config = dict(
    n_layer=15,
    d_model=192,
    n_head=3,
    n_kv_head=1,
    head_dim=64,
    d_mlp=512,
    vocab_size=8192,
    activation='swiglu',
    norm='rmsnorm',
    norm_place='pre',
    norm_eps=1e-05,
    positions='rope',
    rope_base=8010.0,
    rope_fraction=1.0,
    qk_norm=False,
    attn_scale=0.125,
    bias='none',
    tie_embeddings=True,
    parallel_block=False,
    extras=['capped logits'],
    init='uniform',
    init_std_qkv=0.0341,
    init_std_o=0.0,
    init_std_up=0.0341,
    init_std_down=0.0,
    optimizer='muon_variant',
    lr=0.0102,
    lr_mult_o=3.0,
    lr_mult_down=2.0,
    beta1=0.9,
    lr_head=0.0159,
    grad_clip=2.0,
    warmup_steps=200,
    schedule='cos',
    final_lr_fraction=0.1,
    batch_tokens=65536,
    seq_len=384,
    doc_mask=True,
    train_tokens=433500000,
    steps=6615,
    dataset='wikipedia_en',
)
MLP neurons of a small language model. Each row is named by its layer, matrix (gate and up: input weights) and neuron, and shows model dimensions 80-175. Each number is 128 + 24 x the weight over its row's rms, rounded and kept within 0 to 255. Numbers have three digits each. A neuron's up and down rows have the sign that makes its largest values positive.
After each neuron's rows, "fires in" lists the words (lower case) most often at its 100 highest values on Wikipedia text that the model never trained on; "fires on" lists the tokens most often at its 100 highest values on Wikipedia text that the model never trained on.

L2.gate411:138136156087118107108133103129148105162170148106155113150115123170115121106142113159152115112135104123128161171063171136098121165102073154125130117138121115144164160144100090135128141100112140131078142122122125145131120136109134117121157141153135113146141082107100112101115116146115134117
L2.up411:138089170092148164158113121097132085135159145135087117156111143112126129094144107142150153144135079118135139182148125137145136151132136134128124113119114144171105131138121105124110151105154109121132141103120086119120114102125094165115130168141144102123154107104134082101116126177134122118
fires in: "of", "integral", "in", "traditional"
fires on: " of", "ral", " traditional", " in", " annual"

L10.gate181:116129119098142153143201160139114118145183099146144136152128136140119112128135171148098145117140132123112165133132080149106079147162131126125154151148123124159147126113142099082142174117139177146106148133136106132100146122133121123132182155085173121121142134113121140123152123163148094160
L10.up181:170136095123122168150125099155135099124086122130134156159104121095072071092096138090155144099150124131121164143081137094131152173115127110141154157138144117104131109119129172117117135135112171144062075146115145138123110163132143178123121111097114145125125096129161101160110093138134097066
fires in: "as", "and", "was", "became", "former", "the"
fires on: " as", " and", " was", " became", " former", " the"

L2.gate258:123175097144117113123150102107147131102128142126121098139168166108138120131116136159150106069129108147150168108132116119133108090115131159082162143097081142123141170126119115119146141105191121101153149144145147134167150135152083121142120134089131106132137118156111149129109147105104150131
L2.up258:092124139144088107115127107125120081105104149135154130097136167095130121106164188135117107093084108163137156098130120073114086090111102167097154109075111151108125168132101093122136128125166101121182174098125166125143140136129125076123133107083147125134129157093104129125144162136107113114
fires in: "do", "did", "does", "macclellandi", "could"
fires on: " do", " did", " does", " mac", " could"

L9.gate371:114106107160136150115139117163091115151105141110168146122148113123134169137100137136139108143151132116129114086148127110143118175143105143129103120132134102165104139113147068110115158135149122125152100102145131178108084151157134092100172144113125119100126137140119111134142139146153099162
L9.up371:104123153093133122147136147134121098093129121134144128139141151098131082175135133086146150156149102088130135103116115102100152111145159122107140111128175137098129179086113063141109072143086115089121080165125108109087119102094149163157115131141116150144131092124155130139140108136106112096
fires in: "a", "an", "nearly", "about"
fires on: " a", " an", " nearly", " about"

L9.gate137:166100088109133156143115152139104145086128114074105137034117155149129130104147136100146122102098126120153139129166117125134138157137133186130098143188135151142132103098128070091126123095172145130114115135120128112103131149109177120135117113061105127159139135126163096138069109147151106116
L9.up137:108127142093148109117161137143100132124157131102110138161135132125111161141133143134102121131138146121142114150180130130157117112152139142131148128134126122128145080118168120126143080152128129086105141152130069168102115106103105114133127135113173117126069071165092122151145093156112177109
fires in: "a", "each", "an", "any", "one"
fires on: " a", " each", " an", " any", " one"

L3.gate342:110132161113135118132121118098123137151150133114161131147160132145087125097110104111123152119115102150092172108102138139104124172161150151118082153123107156129134121131121103149108124132153154126110168135129135139090112091125127108172110143129127160099156146128096174070123134166137135129
L3.up342:161134140091121097122102126086176108140114102155135096086185137104087115123142106113149117123114149159112078166183140142075157128117143138084140159126132164127134124140124123113149134141157125124108142133148121142112112097135097094130108112129077143147137128125130118088145103131129169133
fires in: "in", "km", "side"
fires on: " in", " In", " km", " side"

L7.gate117:096135135149104127075146108154104150127151137123106110098136107121141155123093118168114137113112085138160084132149120134115144158113165137138159134151122116127127108145114129123172119139116105131152068115158100061129157121131126112150134154129141165173131117080084132116137118159169138129
L7.up117:092107157104153090166094104140143186145161101125127126120121130117130131132122090122127148158120135143142092119142133156097105160160098121108130108069109133119153126114097148137141168146147130135143084158150131085107112146103131101097156141095138098145142139123116094119119101121169105139
fires in: "a", "the", "place", "on", "of"
fires on: " a", " the", " place", " on", " of"

L3.gate27:080102136089149118146118174139131101145124140088138134123094135137105185129138165140134139129129122097151094106133119098152146147119118095139099155131129121127155157168136132120166123075121134135145097135107152108114120149114080126129122112113142128145096129121140110122075146110128116151
L3.up27:088097145116158130123147114133123131098099143157173136115085136103156147131150146148136105136180132113131143140141133115148140127095113139159130145161131147136155139158131155124148153082168125103163093108066144125133155149133117112110083147160114121150104159091105119133087133103139101120
fires in: "to", "would"
fires on: " to", " would"

L2.gate240:086105118113134119112132093109152131115148090116167089101129098166114158137145092118150153168122098123147133118104078113116125145087139109112135132078127093120115168138126114104114123137104131199120158104118156151118063134151136139130093129130133161147125139102137156095126155164156145146
L2.up240:147084099166153163113178099129142124173109070091110100093103123101107085112114132172149138115170125151101172140124124114116119163090122105161155121168132161103131135138141108131123128100091106126109140151116087107128086113111155162140119139111112114105100153115159108124110148141115164115
fires in: "since", "it", "xavier", "until", "that", "xxiii"
fires on: " X", " It", " since", " until", " Since", " that"

L2.gate438:154121105120084154150157100139100151127184133154107141142128120130153133123112142118137110157159120091128127148096156120196163155117083102113149100128170123110129112096153100136119132150109145107133154115143112132151141155076142092133113131133103157154124119095135135146148099069138161128
L2.up438:121128101148131134126145071143115128127170109129148101142109162103128120150097133102090132108140126094082149128152154129155105136133151126136133087121129150147070120147140158110146153148149137134113098157168121140155111144116107106135138187094144153080123144105144135122115121122159123160
fires in: "her", "his", "their", "this"
fires on: " her", " his", " their", " this"

L3.gate450:131095145077152148158142148131097154134079124139170109131129163115127146106069104140123096148102121140136144108167134162131089111083117112155114090137107145130165117183126106122090104111105164121184134064131126144154089085085146087132153108132153143133165151092124131075117181143153136116
L3.up450:078143143103156155093136120115139200121065138099170149102129141086128164100109164127144116138108120124153165093169102127103073085114125128130126135091132114102121139163121091133137109130137132074155169093113139120113133127129106083149152134161138145127136127139148121050141191110158116096
fires in: "to", "did", "would", "does", "from", "at"
fires on: " to", " did", " would", " does", " from"

L2.gate195:114106143159112193074121112147122150113130126136091124131127116166096087136091093102108125140113118120113079149146106118149188150114153089114082144130139137143101120152089156171161091116141122148175131140147125115117162152113132083144160134151136148107153101104100127118109177088128115107
L2.up195:112095158097114068127114131121139106110152107131168112127126109157115098130146122139099151145120123114131096154111115116125164145053042147122081163115099154085131110115128127167161120110132130104104158169125158146089100129085117117140143134103127097122143112116096080150172109126150148118
fires in: "first", "punches"
fires on: " first", "unc", "rec", " unc"

L9.gate364:159118150119143123123111113135102099125173132111128098118097166124076172121117180090157154126165139115131155143119140133116115106136150139129110133098112132109112131102132120146102135147153072120102143139120137139121153112136078130138129113154099139128099154111150165142135162143115114155
L9.up364:153095123152154131104136118107128122082155148103132129161154096116115076115120111085116100069140103087121112099175113153128139162153128142163131105148138131150128105112163152174106104109105147112139147160162127087163114133130117118129092102107119102136117153078131147148123148155163140114
fires in: "he", "she"
fires on: " He", " She", " he", " she"

L2.gate98:133119094161133179127115085126121141140143085132137149109157099078156144118096111173116131146138096082121146138137160147121131144090145102133165138146156136108132093115124123122141083146178136103115160111152104119138088148088126129147107141137127131177132112142122112142120150163156150122
L2.up98:125109098127108148127149089080130118185111111130163143122147126105123134152134122176159118145124137107113124125168147117114164158103153129137145128111172109097138106093116115114134140104128158110143133115138131130155118114123114107156119198118086156142125159138147130155149156161136074118
fires in: "her", "his", "mary"
fires on: " her", " his", " Her", " Mary", " His"

L4.gate191:168140151152114149134096112165128115144141144163138160146123135140124132140137167172145114109089117141133149153123108074157160099164094149098103162134116168173130181134175163124140098113129123100087087157099117143105141108122101069162115129177103089143148135146113105102131061134135124110
L4.up191:126148148124118098145082125117097127127155091124144163141124127134145142089173123145161047125086082147121147146134098135128138113101131140108125135137130123173148136138131101095140091133153114146151110114105106073139158113105130119162118154123127101140151133125117108135104074096144123083
fires in: "an"
fires on: " an", " An"

L10.gate76:108142127131140129178150136123171148136094137141122130137098083138139155114106146129131135130143116087165083122089099153152046130124096148143149155129163127150127158186113143126119096137119152105156159112112102133108121112101126118131133150104146139179115115162110138097102094109111142081
L10.up76:176158125131069055145128156131162092149106132118118115141155119155133122149125105186140103157125123116140121168134138135158114127132111132118133130093108112146129139154116130135091114109135151139065151147128117178071107117126122131088117113160124164140096147146156153110151122109132134117
fires in: "1", "0", "15", "number", "18"
fires on: " 1", " 18", " 15", " 0", " 17", " number"

L2.gate56:099117095130146126164135151122101143101150117120167139072121147132126175141131139145131142149104134164081141123068119152149171121130164137150128143154149146148109163120149161168106107112130087142104181112130101103098127155140125128111148138153137129159128142140083178077139133124101121127
L2.up56:078145129144136133139176101146112123129157097145156084093094148120133137167150104127127121187070102171088119129086148152122102136135107124116146132147095111098108113134117117122123152132110155127169142106101124125134130096076092110117172150175171132131136102117111137131137104137124144127
fires in: "which", "that", "indicated"
fires on: " which", " that", " indic"

L2.gate404:134131135121145117140135111152125128130119122149102138100107140110139135101138112107138149128159141114155108120110147129171119157112128143102120156140150077116117150120093129123110159121082128089068155115115156109119118161105098113152143099137087122128132141106142101164127110105134147106
L2.up404:126125126102131143145133104159111083135157118108078113146136139142181124142124100135120137122134102088151127084141110098161112159143112129128117173119111140088128156123126110174130115128124152109122151133085128136110075155086118099131125092155166094165131076112109136158147116144137151151
fires in: "of"
fires on: " of"

L12.gate460:147124122080104115131123129143147120132109111175168112118108125162151132114151138133150088156120119146128136083146099117166115131138139099117132141166117111219133137162137137151124066141119118150156116124126107160121130142148126118138174096164149094132126119146153116109120085112105130093
L12.up460:143142118157087146157155145157103138151139133140137129114130169110088101122123139088137135143107111135160070124167129079102115118123146127089118150142098122160130141122130129178156080150160137146060110130138160140130115133138136080155130150145136113146120154137109069139117094169122109157
fires in: "an"
fires on: " an"

L10.gate463:126108112117122133100091131107125159114127124122144106131097126139142106108112125123112102080078163104129131168195096087100128157132133126096158105168117121163116139128123111093123110116111173144133115110089126111141132114118110115113103157120159128111131105139104124156151165124147091138
L10.up463:105125086119091171092163174127116152141147132150126128101111107086163118138159103099105097159114133117135118089132137117160093187179097102140125082151112147135107146148109127110112149086180135120117129119093129191118102135132153097175110135094179130134152105123121140161141086137108121145
fires in: "a", "an"
fires on: " a", " an"

L2.gate276:111114113113116115103121107125130120069072120145098106098145107091116121094103144109119132145091131153106117166135127124152136125147115139153075144104112118147124123134145144118091132141096127129133097051109124109128180114148156099147101105140129118096142129112082146123156118107119115146
L2.up276:121130148141111108128102128105150136128137128151149121127099169115129130145095140100128172101147138117137139128117161148117120133111148128101101141114076139137153118160096119132168117139139113135104138129119078202104134132107122103119144097084128149143151125186100114106117129142106058156
fires in: "part", "business", "member", "officer", "commander"
fires on: " part", " business", " member", " officer", " commander", " Business"

L2.gate21:137118101108131154107117117083138143147183116126130137106137150100130111166147130158118133117132112130117083106171108103146133121080127111148157117172130104112103150165126140093182162124108152138125122136154141092090102157098111124136172139147099160158162141115122132150102138154158128087
L2.up21:119142143090102135130101122186145122122118112155161137157119133119163122109156174138080128123145144101211150152160137118121100131093106149132161149106104150139138132139107127150133072139139170134098111121170131168125115118119103134163128132157109123166137168127119132128123107123123106098
fires in: "the", "their", "o", "eight", "multiple"
fires on: " the", " O", " ten", " eight", " their", " multiple"

L6.gate84:127163196122107140098102127159156149081086126146107157128132145117138122126110147092146136145129107093144114124115162147098116152160158122102126082103163167148103136125130119148065135116143129143108101154137145114127153162146113097103116129142153107152150126142168130052154137139151123103
L6.up84:158137126090183116130074159126144150113131079090118126123135090103130154109132107130141133126107159143076112086124116115136134158178103120129139158118140160148079100146115135153110142124173162138109085148108167185124093099105120127154088103169137124120127111109121134117158123135153165112
fires in: "in", "initiative", "shot"
fires on: " in", " In", "t"

L10.gate371:126131105096107087131143137116153110138121121122129129122104115120116133106164096130142091130100111156113192143143120092098144091147150074124108168149157105106157181109117091155120119167148112133145145124101104157141103133125113157113110160170163144096124153128147126133104137103141166108
L10.up371:156082117136111108122150134115106130138117100149088116172146120136119182131136128080106139134145142116077096130132099166161097125146119172148128123141133090098141164102157094118141107149150087098148178125110136177151134143124161155109123135181080108105121135113160117066116133155132094121
fires in: "as"
fires on: " as", " As", "as"

L9.gate503:119106139121137181130132138102168113101127135118122146114167103127126125134122092111114137119215079088108073118078125126112097148145112106113162103151158187163123085137121106148110153115177094105145108137125114124124112122108131125136119107079134131155163111117113160157127134122116068109
L9.up503:113138108141136108102133130089152104141121128090110136123137165106114153153162120070113107155119085126112104139094104142107121144156141145126172103124101147131097175165181093123178155140146135106041091139146107119117113113138110102110102149134122123146127128111148126076183119118126139096
fires in: "in", "initiative"
fires on: " in", " In", "In", "in"

L12.gate313:128135093074095118098174136109105106147158126114157107149123122112147091132128102129127141145152101159109151155126110168120084105115160166124163143139178105137118120142149193146105162126111172132053118120101148142150145109126125144107144088134134139135118092130103164159098122156133112123
L12.up313:139096133145092112116121154138095146138141130135167130156154119124157147093126133115123129073179148111123122135139108105140114083114106147147146147116137119155115106131152160162118107139137153143088108137116131150153123119139153145096177112116117106188185093138133148114160133170122162101
fires in: "the", "and"
fires on: " the", " The", " and", "The"

L2.gate396:077102080146087130123119095184145141114132160115149109152134097112124135124103090156166127096133159106102077122121157091085124178137113126133096116147137126146135148139127081133108112103089109075109123113148133114107111170122115111127114136121141172155125150086138132107137133099149126128
L2.up396:131133146117114163143110154091175169094135127149166101129107125125096135151136156131148132114154111117102094146152125126098077116114111138151155160118141158131072137145181138134109138150127154107156097100091155157098117174150127109093120107128154148150116142165121113109111110124103127087
fires in: "from", "in", "on"
fires on: " from", "from", " In", " From", " on", " subject"

L9.gate327:085121104129109175114124111157123130101141129119133117132112111141090132108164113122107160111087133145133123121119102126066127167109082121157136143148129117140124141150069104102158145140102133116109126105104151169124160146152097096128132116160131138092113116099144102155134131114167119116
L9.up327:158124138132079138141072114133124120128109068094107133125125129087118137139108118121153105111155141119124134144105122176113138126131122138141105118093173119130175114121123118104101130100112100142125107111096120136148115150131082136137119141156169149121127098100081105086116173101095116095
fires in: "was", "would", "been", "to", "could"
fires on: " was", " would", " been", " to", " could"

L7.gate181:132119113182077089158148158125083098133113140093143112103109122112121122105106094124148140145080088119103086109130120171113139125127147170157115193117146140155109130149154079095135136119101109123157141142137163134147144122102118098117103145138152191150106133125096158130132149150138128195
L7.up181:163136148103151125103136142141129116149194082078130124101128126161131117135170136085140131125110078153077150149112172120113114135156112173137116195131138074133115172138146111170145119118124121097136110148149183106131129168138100133124156115125121188110115129124163148119147129101125108141
fires in: "that", "who", "which", "what", "country", "of"
fires on: " that", " who", " which", " what", " Country"

L12.gate396:160124117117118173094114151166107103126151154130094162149141118144153126145102141130177148155135142162093089125097102117088122142108101079169130110133149138088139132154092103156103129134121131140149132160085107123143098133133112081120136117152119122137130117140160135116118105095080118128
L12.up396:101107106167125129140119128154102117143139123121123142140112127174108119160131157156115165128128162117098082143091140091119117187123117136133091179118159176105152106109101165117130141142139135150145127118084132104115113108152134130142151129136155165170099090129131123089078128126139134113
fires in: "were", "was", "been"
fires on: " were", " was", " Sh", " been"

L9.gate309:149160145161134134132153098120119124121097124141081101106128116109147139088147149144122118118128092139143059118150117088119148139123101153149119145131099122114140139126158190134125167133140120155121139111104141133141186106140121140145114101142096146138123141135139157140157090181091105069
L9.up309:132129152134142148130114068117129169109091120173092151131125073080091136108109123114104109162103126128122087103134155152142100157125155108113121098108146097113106172097179086112126113130121085112159119144105158118135144147116082117136127071135179154162138104109142154114099082124142101154
fires in: "years", "year", "months", "games", "days", "times"
fires on: " years", " year", " months", " games", " days", " times"

L6.gate225:130115133138126138138154131124084161121149129111164125090098220140125133099172144116142153098157113080158095116150135121139148148124135170148145131115117117123139138164139120141116104132105127117149137134152151150202134154092119155107129109080123108138145112134135111098099128141126136124
L6.up225:135138140149140171138159140143097137060115157055120116132148162119154139117124153121118114119103128135122133077119132168132129120098105135125144099173095128106131116163127142124123105112120166132173163102149134127124153162096169116137092097109122133133115125123092144090136124108116111148
fires in: "would", "did", "to", "may", "does", "could"
fires on: " did", " would", " may", " to", " does", " could"

L7.gate98:097140075140143119118104121128127129126144120135167136117142099123122111104139124113118120099116140147167114122109120121131133155160118174122122186152126136161127154124117123099112113124132168150167103107167133177125121131103136118138134097032107164113148142131125101107144110140125112163
L7.up98:079120125131096086114154155125070123116173104087166146127095115084138136071120091146110179132092136123142118150154134103120150113138151113126120142160125101113129133121118123129098144135135084101133102129148116133157143155125162080132076118104153112137099154150089126162135117129119155124
fires in: "a", "an", "one", "the"
fires on: " a", " an", " one", " the"

L3.gate162:159118107123111162178125107140136147120131134124108109137118133156145162092102119106119126168123098146102137190139143122136110181092125126120148113102099109152139088168122115134148118081101120124123141166084118094120099130111098163101132158147149150129142116143137125100150131126144115166
L3.up162:122132152130186193140123142123085120128167123114097123137144157141146136133150104108107188152113104129092109168156130147153074162142171154107132157116096134120138130119107087173180121109127103159167141148127109122145105149135150137137145150122155125154171083138113177126137135159138106121
fires in: "of", "club"
fires on: " of", " Club"

L2.gate152:110110168150169129130107097134118169080147145168141140149128142130128130112164080149100112068149121122121139144120109108121095079151143104141123139101174142152128155122121133115111113178124146150122106181134131114155102148104115152158080105142129144140121156121144131128123136172100099129
L2.up152:134143118144160108151103120173118146134099116158157118139150143144121102098116117124084154112140112146114119145147100120101101090108147124136130131124150112117129178142146161129126122129175101136135131156083132110116082152107143153158146121147121109125147165105168132133115132129131099161
fires in: "on", "won", "at", "in", "as", "win"
fires on: " on", " won", " at", " in", " Won", " as"

L2.gate190:148131165084108146143164132096127111121144146138135104113140146093101090102132119122157153113146119094130080150172111080125133153159146100112152133157150145166089145140087073087118139117170145130141143110181162141110095114147123121121145123158150149127122098141123148141099161144117114158
L2.up190:130152168147144101158113111096138125150087106119112127132113124078129174095166139136128116120134092189185128127136084105153129130190126130074148124120151156136122152087106151138122167113101121120149140139114130130129141143144130142082151121172099110121142161130129115120057127172128121142
fires in: "m", "long", "short", "miles", "daily", "full"
fires on: " m", " long", " short", " Long"

L3.gate376:128137148193159156117149111172131122150117105158166105153159132166144114136162145116168140119132148166124117154121095099100101137103139141114127129137088126123095149144114124135094101139103150130146121139098156129137118115111109149148141139150124163119126127144126067143121156113074168151
L3.up376:118131148158147112116134123147134166110140156098156102139154107141096123115157136146139113157118108121086152108108125143116092144104110118156152136141106144118095141156132143142135125108082108093151093120079129109125137140105121121156145153134137117143096124145096105114097145134133158122
fires in: "by", "from", "of", "on", "for", "to"
fires on: " by", " from", " of", " on", " for", " to"

L3.gate315:165105115144135124123134152100116123132195120120124122109120101160150117127153095153115140146155142122090138090165151126156162124149112141059138124141124161149113127114149119148106107095083154148125162118113086140158160156153131143157139123103099118177126158105175104105106127120203137169
L3.up315:153097125138095137096089139125131120088166149123123086111126076132164107121104137141093133135146146136118167100109138164167144146157119119073109134116131130142149123093141117137119094086094159128122130113099099131176086137140146126108145099143132158162146148093174137126125150133165094162
fires in: "he", "she", "they"
fires on: " he", " she", " they"

L7.gate494:115147123121148119122164105085093147125090154151101125122129108076076132140122136128136119092135116148115147102140130144118130165117121100162165106155123121115118167107145097128117129133086146117176196125120117136117137129163090187144109108158101141147114127131170115116121106118134092124
L7.up494:128126116127132153141134102167140166121161091120081165124108136071131132134103126165114155131129159085094115107160149139126147090171098131126147133126129156111129117146160142133109115130193130141163145133131148090110142111165141116154114137171093126171178172146111127136114110108145122123
fires in: "day", "year", "season", "years", "game", "period"
fires on: " day", " year", " season", " years", " game", " period"

L2.gate397:141086129103158147161103123105120111129148116126151108128095158150106094131161137093110133131142179106168094114128106148141154141104114118093158117134143118131141092121090116133127099128104134127101149133108112146147138137135146123111099061158087175159113163114136087150114107117126165082
L2.up397:117107148111160129093135165117182132138152098126124089117102146129127145132111104095125140114130116145157105127105101133139117139097141146098116120086074098106130121090151173185113108112114107082115113155151121102108132135138139110139099077178127121140116169086113147110141124115101105090
fires in: "he", "so"
fires on: " he", " so", " So", " He", "So"

L3.gate381:165134126150137113128107160141105077115157140098141156188139139124111145159117133143113113135105143140162134166138096171094157143142137141115125140157117202133123134105080125113126169118127118151176144149120100113163106092111136098106163179154130109168109113133162143132099100119162145123
L3.up381:129181142120111116144090144127125099136086174153125104137109126106171141181107100123138113179126103153126114145120104129107158183132138137126102140105142099134164147129099109077156122127153144173140136150155106117137113141123161154152148158152155116142116141087126138146132116126096132138
fires in: "1", "one", "a"
fires on: " 1", " One", "1", " A", " one"

L4.gate260:096153135151132143159119148119150109127107117158150178092154128130145131082127122144172113131104094163048156128101140110137138168148101110102135179127131110175129099105117114111117139129119109158107138074151139114124107143109138139105120119100132147159122094160127127140118121132115099111
L4.up260:121145161163123073135100136122124091112135122116106124142172161135111142106144101140092126121109142129087154149129125111135163147113157083183119164170104088154156138100086113162125150128104130155123124090149120116101119139149165147128133102094143158169133124113123107175125121119103135099
fires in: "married", "written", "recorded", "called", "settled", "decided"
fires on: " married", " written", " recorded", " called", " settled", " decided"

L3.gate499:136116081117126119106139150135116098131140112134090133126117074146107111126102152161128145149141098188133138168174068132101152123138148121096166073166134162116105128160120132093147128091130137107133154147142134135139168127170124126103116086127114122114116123116159182131095145147183136127
L3.up499:126101122129158142078112145122124100134118123151136120102116109152114095140129134123167150168138086158102133133159098118144129148144148141117144082161114161120148076158121096180166099087140113125129143137112098120142139127165146101137125121104187156118114123096128190127171136147109121137
fires in: "she", "it"
fires on: " She", " she", "She", " It"

L2.gate102:109120134127086120110150129145117115175176113153128120098115110150109124103111130134131095138113122119136167122123127133174159133162179167132111157140092156153134132144140135111144143132113121089142173165137119137091099104135144129164132126127146112104080131180165065164133126154133097120
L2.up102:109145112142109101094133119155107147144116116161112122172109146121153147111141068167126102115145149101168152155107158135135135104127111143144169115109141146139121122099115131101167095163156066145083141117112133124102161102172127079142114133150137147154119148163142117137134130125166132139
fires in: "an", "one"
fires on: " an", " one"

L12.gate140:114125138150172134099099156124116163146151147122139159116112130113077166152139153117109193129129081111115139132111126182077127118121131131106108145164115076097169138119121142127119151115122142105125137167116174115121137099134116107155090131110154163148099136085137148187135125097147115152
L12.up140:137148133106163135134160157127119115083135155109123169125129134151148123116150135127142120091115107131132116121128138137137128138173137161129141124113126085068127141078157124133175103136136143123086127115165101149168118084113080116115147101113179131127153091140145134130115154138152134143
fires in: "to", "all", "that", "what", "which"
fires on: " to", " that", " All", "at", "All", " which"

L3.gate1:155143142137159127168112107153119097124143110148128134150135117147110120131130116150099151151087117155104185131137112100144123128145100114132148122104140139138161139143195116122136153094124151135080110134138111151141136097129129116077115194090145136158093126110126127153107128140152126170
L3.up1:094158152137121137128112136155148105135161147121135125124137139168168134207153127120104101123137111140110177141124097121195082145106171167133151126113112122131155132148149118119119149126124114163155120179114108163114128143151176148120149102090150111132142110084144101125140147154116145137
fires in: "people", "living", "mother", "of", "person", "those"
fires on: " people", " living", " mother", " person", " of"

L2.gate41:112124135183154119103091150096144086116164100135123144143134138105126142129115128182076093144118146125112151146095157127095127154137101164173127101143137112144132100156114159127141099161122172130129101101142162156127090139148158089125063114078127163133133152139133119109136138082137123119
L2.up41:122099134170135126119114181118093103124174094155130144122101104115157116151125087161128127121139164101138129147127113145090120166144147146131116107164130102101130100137123147107162139141117112133135120109150159164141095120054125123179124075063123170135100096117135141111149102087127105141
fires in: "during", "in"
fires on: " during", " During", "ast", "til", "During", " in"

L4.gate11:093171129156141145126117136151097116196129117093135102099129109160150103129142098089144088189106111116150116122121086141135146065141099118102153113151165140107095096179121123120155148154107148145122116089131125146146134165178105154126137141133114148129154140122116149167110135115137198110
L4.up11:078096117097123139109131075123155121127114164121096097110113093146129147161144122101144147153110094086119167113122110151134140111143115136134108165178135153132116150108120169134129149149131125127128188133125144173174167132116125130153172103122121152172152107122179139144156111092145116120
fires in: "to", "tower", "makeup"
fires on: " to", "To", " make", "Rou", "to"